From a checkpoint of a small transformer trained on Wikipedia.
Size: width 320, 5 heads of 64 (1 for keys and values), vocabulary 8432, 42.8M parameters.
MLP neurons of a small language model. Each row is named by its layer, matrix (down: output weights) and neuron, and shows model dimensions 96-223. Each number is 500 + 25 x the weight over its row's rms, rounded and kept within 0 to 999. Numbers have three digits each. A neuron's up and down rows have the sign that makes its largest values positive.
After each neuron's rows, "fires before" lists the tokens most often just after its 100 highest values on Wikipedia text that the model never trained on.

L16.down1259:482512484474490506474494497487476488527534490483519528513455532558474488542472536506478484543477489536522484482512494521511510462486443511502513467468532525520489497496532475506479504526541503474540503500523486515508482454526468509513517512494502502495480465497513499488521457481463520467484527515521481487477521484507487459534444511433528514464518479490531480488502525502483501455528
fires before: " |", " 0", "\n", " 1", "."

L16.down1527:504538532482510469491501507496451497519516487587501515511498490494527520479483478498526507501465497460508487489453473493505439489485503507528505539484489515515510478472516465466526540519491493500496521473474505486518491460505555518505491547509520528510487506467509480495547519481458527444551511488547530476494534467503466492463503488495484484527508541514480480544488543504503518465481
fires before: ",", "\n"

L16.down1404:509462484527519511474510499500490506504515466484542489500520504447494512470452492432491520472520499512554509514517514469469514503505514466507508485478502451473499469490463557474489500487488533490497500525487483547481502522487452421524489498486478523496522487492514460513539509488472482476519520497498487470490495518476507499511500467509507522480514509513494526436471528499491511460500
fires before: " |", ";"

L15.down1016:443501512491474476562460511504480494517493485490522512503491484520502493475539486479457503487499503454546480491481501502495522497521523503485512544465499540527472488521466500502481486492559514478510502532491492504465489471493544506520512500507528514500494496538503526501414506549534480448501504464485423506515494506490454485516485481483504482515541524497512516520470492463498541474486
fires before: "\n", "|", "-"

L6.down559:526515480495516530502492466436522468511486492521530526498482458541445526512479537501524490535472484518471491502491465511474475475510505491534486469541498487467457468453507475470516485488468517469473472535491461511518501476495498500506513505483490474534502528451504476502516509457532478467505440470492507454449519504529527479490499529530474500509468542493521490477481546507528525493520
fires before: " to", " by", " in", " the"

L15.down484:487482483500473480485503510514488534487597505494491526474494461507496513472501501480527506524508498488471531461509496483532553522506506507487521475531508505493518514503496488458480510499491458485564534550522511535473511505474526528490487525490497483532503535511500495494502499501503479542515506482500490506497516538523473458526517498493489510493514500545487502504495515477487520434484
fires before: " |", ",", " .", " 2"

L15.down1130:511462513495495484507474463483475503476551526501454507496523502483476484500532490484488471479493464436518531496482492484555538481508510526531493500530536487496469501538456491455494509498472507480545513514501517496506488476447523469542453478490491517443453524522494499485502492514544499508455485495436482445489499488546470459500487499533464491480569485504487521479492457466491496433487
fires before: "\n", " |", ";", " the", " his"

L2.down148:539509486510521448500507500466480493530549488516509538475506510488492470471511496516492483519458491466522505498526435472469475536497505497553486552492515514543496502529525504544516510488522489488496475494468502526498454490516511475499542499470507509447503507523535503491475488520511492523495466514492496498546490482486504515486533501511507525511517489500527496521508502493501502324419
fires before: "-", "\n"

L6.down945:486538491490535469447498481493477502508550471532500504475513480510492471494466499503476465481481486504544517473506453500459493516505518456526493580492491495505495465496512517523512475498492522483506479513494499524500502501512498488529554475502499496477479506513507483480494490504531483545473498519501494503515503479482516504483460523498498513511556516460559510492506501502513502360419
fires before: "-", "\n"

L6.down1320:464518471501482488510501529502506537481500502499522517505506533493480531519511488490517501487503490488491498483462476532442555516529547483504553530524499468496495526538541492514482506456481543496502497526474505497515476523504471532473526451475490488544506534506488495470487500458498521499489476503510496429507490500490507525485527495489475477501524461502532512510492512513505487362425
fires before: "\n"

L16.down397:538481491512508521504466527499520493488472495519519506479478540477469476464444536540482500493517544506495512460480494503511503524511520520490495461520529487465497533497456547442503484477479547466487521493496495511529490504432491498543507477495430507510482503534465503477518476467477494499488513476525513483496487525494488508495504513444526529547488522541493492471479525538483537506479
fires before: "\n", "|", "-", " |"

L15.down1383:491531555549527508504501506516514469493538498479477537478506474489497544528483492472485485483487503499513495538519502518526539502502474491465512492529494516501563494509512518496549519496472472490534472485499552495514523494440521527524539511497496469489552508508501544459476506534487498503505521518487495474490536492505525502466489479528520468495482501465521480471446451471549529511500
fires before: " by", " in", " to", " on", " with"

L6.down481:529546475518472494504520540510493594482465517498509514491484495440461489571502461476535479519516481488445504494467494523495520496525524517493534516534469512520529495523513491491506544483438528514515505488473502451505481486508512544516508419511491487505520506454486504497502530491505540467495493507498502455480506525519476473475471466520460473476507506490508499546514540486483484482492
fires before: "\n"

L2.down610:517504494514505446503501509477495497518557484535509531466507495479494466474494489512496472514480484460536508477520427497462495540503513488549490579498509522530480474520523500549509517495513508484501465490466497522502454504517499475506527507468507536446496499515526488493490503515516498534517472517500494499545502502483514495486501506515498523492516509492538513534525519494505494332417
fires before: "-", "\n"

L2.down666:485504504509515494519523513492484499498507524490496521516489490470486536491517495508486475466477489477461499480521439471471544506492502497546499537511506507534506538519483508521515508456476492457479505536481521477508481482493466508485489522496483531488494481525501496502489495489481517505521502476495479494515492529503474555496541530502505489504517498495505520482446486498503496294479
fires before: " |", " (", "\n", " in", " by", " and"

L2.down1241:454496505506503486497526484521485506519516498484514502509508509488485510501505480509504470500505512516466515503483381507488493500509503504494530439510494475484498473525502486507496488487504501511505517499501506524492518504506503488494504488514499508491517559469497501502492489502520496491500495505487524484497490488516494448498484499506514509511528496488488507523491478517512504424508
fires before: " 0", " 2", " 1", "\n", " 4", " Goals"

L15.down246:495518517478500536491531515503502512427520486523514506533502468503498470484516466524459488488457481519509480506488483531473545477526516491486535531512498531555517520479503493497529540475494531462533502520486474489476505472497511528566491496473516465491531527484509503463489442480502510462453479469526466450511498535476482506504489521507505488494468467476462470530533493503495490442508
fires before: " |", ":", " 0", ";"

L2.down1068:507511482529532504465528508498483513512526509523531509500495527480522469467518528528503495517502462496504482522498457495447480537506517500543487484470506526552537514477491513518474491488487488503494446512439504467507495531505505472523523496475515514516495503518490510485494487516504527535497441506491504484524509518479496521498513478488470536513552479479503490496481542506485514355441
fires before: "\n", "ob"

L2.down677:449502526500496477520506480465519492472536505512523483450503447508501488499481461505487495493531540535483541516475544534509532477512515480477483493482510483497499538492474444527506489465545479511481512506510480479508470493492549501529520476492500493508500516533505492497548499536515500501497534518505516480517518469503518540478503494547538462502448489490531502510514497506554480462493
fires before: " as", " in", "ist", "uated", " to", " for"

L16.down212:506526482543517529565546556550498514476458499498538531475469468500500490469454547520510497511504523468512507451536492491523482493467517496485499529507516520543516491523499484506501513491485491521471506486463516492530484489475503532523510523487489514482532495476473499468486495484495534511537499483482475513543483498516547484553495493528528496478483520514500507493473493488447522467491
fires before: "\n", "al"

L16.down589:527521545510488565489579509496536530484528510513497514466488476515527491527510510520475468527476435482514467554502507507508475458487421479484507521485531486489515495483491499515517491498543541467489498479479516532516520519528461537471502484485481487503480428494522477486427463519488484492535530501550553534524505492520489514515578479482491482467472502547478507475506534493486470521517
fires before: ")", "),", ").", ";", ")===", "/"

L2.down766:461517487511497500512510507485486519482495535505487488510493513495497538477526497497469507444506500451478510465497460471475550493516488478557516516527526479516514517525509505497507486467473463471463539533502506490493512491489458496476489530513496520503526492509499495495494469485508525507477519516485505478516496511502483540521532499527518514520513504471506519502481509502508479317487
fires before: " |", "\n", " ("

L2.down1271:511502508573520445473534508489522472477485503475490518472509481520484539503493494466487485490486498542522507548444513497470511486483501526495473511494543513503507483474514469498461516479469478506489455475499515489481467498496528537560467506515520528477483508479546507493536466487535521541460506489490496435505525522507492485496506485504472440510479517518481462495497486538501491610600
fires before: " to", " the", " with", " by", " of", " on"

L16.down356:502492472461463498507513535516511491480503521509484487516538448530468504493485519492492474487474537517535451473481459516531537478504552452502497473497554473535508487475555460524523506530552484479536466516512496453507492485507495491463495502480508513478506510541553495492499497506542502530493492543500498495493509521489510492518504484487491489529476510472545527469518529502491499448550
fires before: " |", " (", "s", "\n"

L2.down1213:498498484499523513473498493508516502528519510500502514512497506479478474492496548488493501516503493484494477523501475497519509502514539507490484526475528495493522502510500496499504516497471494467475510537511511491507465506500496488498483523487518532486480496512516499506465505501491489528500468504460473486528476482507505597505464492512510483492534520501478491497493510515481521265447
fires before: ",", "),", "–", ")", "s", "."

L6.down846:466509515508524516486529476497522506479519470485500496498507548513447510545478507494551470493474476512497503469481532492444480506534496492518488530479491491513501530452516504485472519497494497497493458497488493516532456528451449535518473491494508512493467506450473527468526513480519504508494517451492466475450543508490527584515482511498493543542527479501541556541511493485494520454461
fires before: " |", ")", "%", "tra"

L15.down406:519489470538510526481523501507484502515515472549506535464525540537517514483499466512490508486525463502501544538504483543492483481492436504483515545505496478478542500474505513490476492521519496490514430493525472504518472527498475498503525492513489478517511524503514491444496494496496478499527473465504508504497517475517501466507480497483497497479476511499512483498510575492515520535503
fires before: ")", " |", ".", " 0", " 4"

L16.down1217:500516490548518516513474528505492509558510526524516512514460493525524541520521529435488464493495513497479514498491516498485503490446514484500504534478471455505511477479528503514476499539534506513480471546503502524473473525448496496469465489524478474500544480479504503483428493496479490514522535540511536519498504487487487491517508500543456480511528496517477501535542529514476563475504
fires before: "\n", "The", "In", "-", " Title", "On"

L2.down234:477474527506519472465527526518474480537568466535494521488541506510496466510466500504504485510489494537505545499516424473499504506515519493517502526483496490483508504505500496523507515497488564483472485527488484508507501547521494506519508473499509526474503500524527469520499511473472501546524453509464468468526503494520519531471514506486483485462524510475470511506502534520523534426466
fires before: "-", "\n"

L2.down72:476488512497480486555514549493494526503457562515495511489504514495512528484476489481485478494542523529507501471522519522490563544531502497526505544465487480498511506531503521514476498485475526522486487491490510470488510503505467500491521467464483491492490499484490459503477527499462520508529478519466482527518508483503529544491525482462449486535515474509491484484482560520469504360435
fires before: "\n"

L6.down713:522470471503484458484535536484500556479505508479523519501525530502527474476508481497500497495521544534492462515501483483478536494458484501500452506450538516510504469515499530490504504534504495506530505496503539517493518474473501499523503510491549536478524491529517494529519496486512513503516489552504516504516501534469495484497535482466530485485507490488511520493513510541524536441531
fires before: " the", "-", " his", " |"

L2.down844:468493495500533534533439498496475493499448516508522487499479498507527492533478474491514522495540499533475471506495490477469549511570523496519470545488463509510506545487504498501500504512472524475499498518489514511496486519477480485477506503477463497509481510541487467513480498481471525516506474508463476521480500485562518467488507524506480496475504484481484507510493519502495513379469
fires before: "\n", "y"

L6.down1401:511494484509458498511539534490524554463488531509527483473487521494472476543495516485539506495525486534477479483491493482522553530532496489489521522477536522516523533494518517511496540487477479509479496516513525468489499491478496541522487433488502482543480486482467514485460545478506493501449442523493472467493452520519509473530478450494507487490500489489548499498526527489475485561471
fires before: "\n"

L2.down559:533508503511494510517485461521496510505517486511476495514489492475503521462520501481522491510488508453518478504497515497461522514486491496477511533496496536539472497495505483542527523530498478470501509489497503493531451463467539450507498536483498525462496524502503521485507511507510486503477498487494516535492522505472467530509459509503547522499502490511486510490513492465493502322409
fires before: "=", "==", "Population", "L", "-"

L2.down1061:491497508475491506510480517528531531481482513513493486507498462486475500502502532501544558461524508482497520488508513471542494514500491473529489505520529472511517479498501529504537454454500528490493523506507488474477465478481471503513502496477520507490462491509488519478486540502530497486488526500512502506468491513513485537504449523501497541539519506486488482538488486497491535345439
fires before: ".", " |", "k", ";", " that", "ster"

L15.down68:564499551483498510475513500488504484470428496502522477521486521474482518529495453455480483497476466457501485484513536473450488494511494516485493550491483501510486492484528491491512537545495501474502494506476485478468493484456483498488548542493491475482492537462515508475509513487543534491513490506488506495539504499514495482494513552504489486496504543500540538506516517477502506520394
fires before: "1", "0", "3", "2", "4", "6"

L15.down742:479536546450504525495490526508524517490499513506548526535501505513488499495529480489457516535502520482447472529498467553494538548475516539507509498521512492504481504449501524436493449480483501495521510498519489516485513495496499491471465523498492457504511494504493501486498485495489570524485534468483483483508480486530515465544449523478464490470520536528530515515514523504462508434491
fires before: "\n", "-", "|"

L15.down1331:449516507495507487423523478485452513532497525523521516495503482514497474470503471477563500473505545434503521534521513548503492510494457515481537546504492519510542516508497502493490528508520527515494530521478542472485460471473517473465482523493570525545493485533482446528459521508507505431488510520484479484502480492490493474484514483485506504497477514493474477508507497503488491436455
fires before: "\n", "|", ",", "."

L15.down787:506480512495505473493478513494523544538504497509525475498470502504502533458493509523506492468530489469479488473513463494477482501492521513494484556502496478519512540490507516519487497525535483510539513521591519492493476470517550496487490475499502513475501472531473463501486492502465509506548523505470496487523507521514485491481464508501474444457469527503539490500527521527496536455460
fires before: "\n", " =="

L2.down1421:488497491473557526510531505496527464547528520457554498517510491464495516471493460508553495543497514446532547526487448493524534551512517510464502521540464522507485477494478497502507498526493509467493461498489487500500501454513449503531519525515511520506549542525540514488495510486510458531472520477519516481481497545526449526499507490500533508536460470484464524506494503492476521530480
fires before: ",", "–", ")", " |", ".", " Ex"

L2.down529:474531498509477500554493491470504521488512489528518509477475493520497516465483457497509507481533512445536543479500507514494503498517499480516510463557535507486495473473475493531492518518497554493528510478506512486502488515533465475466499476469511526486518507512488478527521500464490529469468542509526549461483494531486493442493527475480493524502477494481541524487509517491518510668488
fires before: "\n", " as", ":", " of"

L2.down1034:441494508500498487501511482518479501523507494481506497510509496500479512511503486497512481502504509502477508499484381511479500501496502497499525442502502486478483474525500481504503477491505509510504515498492506519490512511494511486494504497511494506489508555469509491512497486486528492492493508510487537494498499486515491436488494516503495518533531494489493504523499482509505507391493
fires before: " 0", " 1", " 2", " 4"

L16.down162:485480525506479451494494547511494514473482559461473523529518495503512476517560522465517498492520512508484524503500496488515467470486508495491473503496521529472463508471507519521514509527509508510481504494521504489495493475525439554484457528457506508471519529461537474468495509478507536542518509513501449474490539477495509494552446462454465491521496482497486507517534463522517483494521
fires before: " of", " that", " and", " to", " in"

L2.down1399:478516501509515477495481512519527492516479471473498499507487499475539523517486487461494505455519495471466492500503526481483530476514535512476477598475462476494482499483500478501484536487494533482507522527477490493499511516500528504506495512501485503502485499538506493506502477531472478509487465517471487515485501455517529496470513511535488512490512531529486501499432468501512501342423
fires before: "\n"

L6.down106:502502485482506455463488491502489524492546487493508521450496476531493498481468500475469472520492492463527523459511421487435491514471519455515501588483483476494490470508490511531501497481502543471486474509511478504505479494496494496518513484519503496488492476498498490484491503526509508518511493514509479489503497476462497501459490538500480510506532496482555524500524529498506499345410
fires before: "-", "2014", "\n", "C", "|"

L6.down1573:475448490494464484565515544453503508455470538490473545522518482481486465450537455464493484509489522492471494508512505536495568501543513500539536548502470515492519551511512504538527480452509455570466470498477508505523469527482506492515538509490511490511508493481516473513498530503503502498492482460487468489470469501498483520479501498506495524485517492475523508523512475464494521429482
fires before: "\n", " |"

L2.down1578:455483463486503486499488514514501516475476548462516506516495518494480560501477503493517513463508506519493519464490472521453574512534536488520527516482480485544515524529514508475495516450456523506485492521514480479514465531521470506501502458489481476531517531516465520495473485470486541478534468494482472428518506506510505534503539478500482477489514498507504499473454516518508478379449
fires before: "\n"

L6.down393:493530483488510466468515457446506511515497463507499537467493492508466508479502510503491472502488485505513541479483473493475489550494514462523495490523493489530491453567484515500522481492479527487511492507495470533512509487518476508500530505497507548495492518477509486467495515509510489529514510501517482469545509519501518498479488509507514491498511513497551506514506502504505512321442
fires before: "-", " of", "\n"

L6.down15:524507527495519517472436483490493525534471469505499529546488501465521539496486498515525514532478494505509529500511498464492554488511485446476521506535489522478484477442498531458518503549515535505500537512525542468477536493479484535521487521502518492503496501494468493490487462518498514517497497509504538507476486502471468462497516514504509437511512533506554540476475535504477524536506
fires before: "1", "0", "2", "3", "ach"

L16.down1470:535482525499533526476519510484489511477522491457480487481453509490494479476506509486538453483465497483511480494505470476524507474536494528525496513483539546506508496506542484515513535493491486439520473554499492495544495499473469547515485492458498534467471489475479520513469506467469519520453510536486527489467500526486544467539494510503460498545433544471520475522476490514471537458499
fires before: " |", " (", "\n", " 2001"

L15.down639:418415561507501498508499497505540544485472501519526500494494523497519558537531501513519494513506508478543528555511477455518514467505507486469517505489487533530437515484476459472472535464511516478513471515472532488510484481475486492493470466492483466493502448525484490499491510457540474472470511473475514495505459468552492544527515491492465494501504492484459502477449495480514486518478
fires before: " as", ","

L16.down84:483491484454468485515485513526499557488493518506493425495538517496531520456517527504555485481557481436496551524496506531483513481500511470544510513490515490513489496435507474514484506516476511499537501532484515517489493483446470483446507457498496525501478479494512508545504507487515482481458521521469508508525516502536492528493473510469467494508468480542514491515539444502512505467496
fires before: "\n", "-", " of"

L6.down617:502532495496512477473519479452500509503513483507490530461494487509468494487506494505493464522495487520524511471505458489488497545475519466519524511503479506527492454537485511526519491491483498482509475499492488533512510487527467519493538497516516508475504506479492475472500518509505491523502494499505502467525482480510498504450467494513479485478515519493519502531498518520513510318455
fires before: "-", "\n", " |", ":"

L16.down1587:475565511480467483506473499488499500485528470502483535526490481523492459547532479484529499477510514529474536532506451509467501469489484476480497535516535507518512528489507493483445516476485499520486507510565522539487482505503497535518523495464562477514541485505505505473485497487525494474508500551533479517532525521515494474517506519492523510519455467444483487478500491529502526505492
fires before: " |", " in", " on", ":", " (", "\n"

L15.down839:507502517486560479483504489547491470485475536520425461485489520485481542472528479490505522478510452440489487507544478463502544517530506491465553521543460517455487515511479531531520497522519530506479492535495470504523508491480480503495481500511507499507510504508470508512489507484504489532499443492514466524550525478522506529482487531497480540516487493517457488518453477516521504476508
fires before: " |", ".", " also", " listing", " •"

L16.down1190:509541508482514472500525543494486484495492489501503479467543506500531533492532530457513506520514474492507485500492504513460477467464471521527476481526471524480531492416530485541508498498525476499468495512503471520518512488505501510510534506536507477485474503483498524520501534512526469523512500555526501497471453524491504499507491510502472503532497528492483485516493493517522477511505
fires before: " 0", " Votes", " Candidate", " Goals", " Apps", " 1"

L2.down171:465473505502502467530483500487501504523479511507514484485523496486463504500465536499492554501532494509488489507489472495505508464528436503467500499516509514488498440564497469459518526497499496474487479481513527491500479514515503525512500501504537474485507496497496519475506482474499488479513520524489537495487471459508514523505538485527479527519497495520535516481501502512505472549514
fires before: " al", " as", " of", "ric"

L2.down39:516504498490498509499492456490514496501498476509483510504488480485511536467519469502503506508473507435511504474497475510472501526494495471494508542501508527520472502516511492515505506499497472477516516475497504486490482477470496455491500543480493502471487512506521492496500498506517506488487547498495504527499508511471458479510484508497515533543523499510502512507487490483489506301404
fires before: "=", "==", "Population", "T", "L", "==="

L6.down369:484526482469517481506471495507501531489495490516484517503512504483476503442510506498455523492540525453519547473480463494538527532496512518534460483463511493512496464446515483511502469503494492481519555470479530504507499522494500505513502537510501506447540522481529513470497490510515482512505549484468493479551486504528484480483484540524507516456539502521511493510510492495466488362537
fires before: "\n", " The", " In", "bi", " As", " It"

L16.down496:462510517494462458492487534492490557451491525504521507489541501508487516525480498517564475433492492505496468502525501493530494476461542505490535493483474490525531473536521508491473503484490506558538486500561520531516475535506480540480524488502508497491457484505506511505494478488534485451498498533524530490544465468502492473497484510508519514479509497495491493495541498496515476484492
fires before: "\n", ";", " in"

L2.down771:488494508511505468513511489510491507505519480498481513503518498480475483495505483532494461504484502478502501495478388490496484503509486505492527482507495510495498476521514492508492488496504497504477503489484512511478495519507503460503511502519503514499487559481529497487471496504508484506500493525479502493527485484507509460497504517513511535511528484481475503509482482520499488378465
fires before: "\n", "-", " "

L2.down968:518502497499488514503481471497511504504495476513480519511489491459505528473520471496520510510483504443508505481487466508482500516490491491480516548497511534522477507526511483512511517501498472478504509484492528487501473476471506466501495538490506511482473515508525497501498502499521506492478546497487505515507500516462453479510472518494493536535520493497512514501491480479491506299414
fires before: "=", "==", "Population", "L", "==="

L2.down525:505489490525506512517524518490450563469467535464528473550518481493483506499440506491548472497510511544543526509454471460477558497500486460503539493533474464556502513511511493480535457493473502463480490501522485506541493515533481481497544489517528534517507498491506496478506506487469513441486467521498485500458518507498498529483509515460488483471497490507515508496502520536512508567497
fires before: "\n", " |", "c", "-"

L15.down1241:531500529515504449488452485500493488456504452468446520507474482552490493494504515459508531458486506449536540503485482490492496455486494478471535528497473526501502546528470470518522490536499466485504537513515459510443497520532492472540521477469512539485506509555531492502490510509498509484502532476478476512492503499475502497512514529478504527494510490476468492513470508467503489427484
fires before: "|", "-", "\n"

L15.down1471:475447528467456505473529486521518522450469522527446465494513444509514505503504494512513549482514462494534474493533463504476535539494482490490519468503517506546494496498492476504531495501506498490514536536502519462478459460461490506491488564498484488542522522513483506502483515484503506444452477502491501509458476488509508505472520555462509479547464471530495524502535515495529540453509
fires before: " |", "%", ";", "\n", " ("

L6.down584:519496503501512480496564524482537502476494513505487501493512503520507514500486581476509514462505572553524471530509483498445506491541504549482480469463503467487510490481515481479497501491535512482557488470496450483516481479502506494492449446489469529479485489487456528487485492507481470491495468512518523546475519491517485510499518481467490541509511545492478486475489488463468511463533
fires before: " |", "%", " (", ")", " as"

L6.down176:479525488526473515521508530503503531503474498502478505498505492464462519556506487489529502474489486484505476514469487513463544537519516498499497503499522484480520548501536495494458504490479514499480505510444512493517475554476481532494484456457474503518520543498511510506492489443463484480473500472507510456500467483510488514494526511494471494496514474488472483487461528491509504335408
fires before: "\n"

L2.down408:476479522519499489479534478482476486460456547509540511507493485518497474506527456530526484494520474482488486513491464478492498492519540499518539485522494506480523493475492476460498502515528524470505510528510487511461482473514480480487450498543474482493490499514528501550454494516534472494500488490484468512502470463528474533521523507534506494479500527482496525537500475483492478465474
fires before: "\n", ":", " to"

L16.down365:495557506518518529502529524529515482470507474464508499495531507541486492480491496481506513511498489515511510492528474498508497477474562503496499513497479487477513501482541554485498496518496509507481512491497501459535486498492484480514508508519495479449522468485519487517510467506467468531502537499492485502531506512451519568500520529500502505480494551519509523482476518494514511462485
fires before: "\n", " in", "s"

L16.down1128:501487503514478525485519469514500499532485483513495504522518514535519466495530499529504531521476472497491496484492547475466528492515491483534498478505497518497508515472477505540486502487537473510457491509498486509473492490529482508571487540505526510463499495485480500532514485537527482521476453512467492497481468493527551484480484481534523476509457464484522513552529521483444551493581
fires before: " Votes", " 4", " 5", " 3", " Title", " 1"

L15.down488:482520521487507495524514487475501477487525463494461534469483548447483512529485502447529495476523519522466541486526504534502500516518533528505512491501491481523519486492503545481497487481469482475474541501488510481495527507475521478540467508523529482497558477497512453475464484492558493487512522471464499462558492495468506489531480509520538496457501534508528553496497489528531517473545
fires before: " to", " |", " from", " by"

L2.down555:480487451496544516507485480472494529497503488494482510517444503511471490501499513537518512517480476482513478486487464497488549502523522489504481461565532491500528501476491514495515509521507543446493515498496514498509504496543508492469487491489496518555454534535523470520492460498464477466518487479464551482466478480516464461494504484523512502502497494478474530519472535479480509396448
fires before: "\n"

L2.down1021:484490524481504477521473501502501506492537487513489510485525487510500478485496490471483463522493467461526510496494452482488526493495529470506513574489542528468521480501487491502493483524478535504500464505470494496510501546508483480531524488525477547456506523527505482504512503484539497533503457539484516478510515523488522502476518524475483493527519474493515494515506518533513517332436
fires before: "-", "\n", "en", "ar"

L15.down312:569517503514477483476536545464544493476518451551513506451476524525480500488481490516478521554462472515497477591548525494496450500480461517499486518530509516469532517462455500550509538511550482501485437487501495516522503550491481468534546472477498559529485505510511514450508501531467532496503497483513506532498502480532485513517492529530477523481509536463500510548500511479471455532493
fires before: ")", "z", "}"

L2.down1085:497477501505497465493531480494517532453514534482518479501506502506498529513499518548529464517537484553522531498451539494460533497525508471492538443514490446489510513476512500490484494494469484494467501509516498532513522517543459488512556462459470491494516520523477501470487527517520501487509507504479472460511498494521492513496541475495486470477495510483488498495504549502515462563504
fires before: "\n"

L2.down872:500495516526513480501499491495487475513540475494475509508551497473494469506484475487506448516478473469534517498519430489500503499475505501509476585502472525499498508499483484517494516507463530485471458493449498503509470525521507476521531499521507521465474474549517504536495508499512469547510473544491486466531506476493533479497537555516518482516506482468480491505489499516517500389439
fires before: "-", "\n", "|", "eth"

L15.down771:547502507505478462518518500520522466476496516451494478526475481515550503520549502444476518481457521506479520481477516490526474514487460509526491493513483524497511501517487533521495528485494509465465523453484505475455524490507518494491496511507481507521459515520458511517470480532508529492497483493509478471482539544527519496519514494528471492507505491470528512485507475486517516527504
fires before: " of", " were", " are", " to", " in", " later"

L2.down950:509512499522502466508521510476471491514556498514502532492512511466491479472512491513505467507476490469519510498526433499459509540486508511549486550487496529556477504524512502541515516465511488466500448504471502509489441490517488476506535502459507533457490483520520502497482513495500484536517475520501480489541502512487492536488519509489503519480509498493528516513511503488490498352435
fires before: "-", "\n"

L2.down454:501495525533493505473527507508502533509540531487511478478531505497523498472465494514495455524499517576508532512492526496444485536513479503499496480485468486540522452486488538520503454529458550529514509490541459488514502467468506491487523509509493521510512449477486498459538499510484475465486529542496528447489475487493519536513470462538512482511488502472520496495537510487468446506520
fires before: " |", ".", " /"

L16.down995:521456482475435489529492506509462496507487506496498564506460499475514473532526517511532462507457503501523516495500490490503525530550521525450484526504522504511562510501500545497487509495439472483510475548525500486540465527476528524483504474462494485502476497496512511509443481515492465540500455489509481476525514518471511478548477501496491459500516499484449511489463473530535526441475
fires before: " |", ".", " 1", " also", " (", " 2"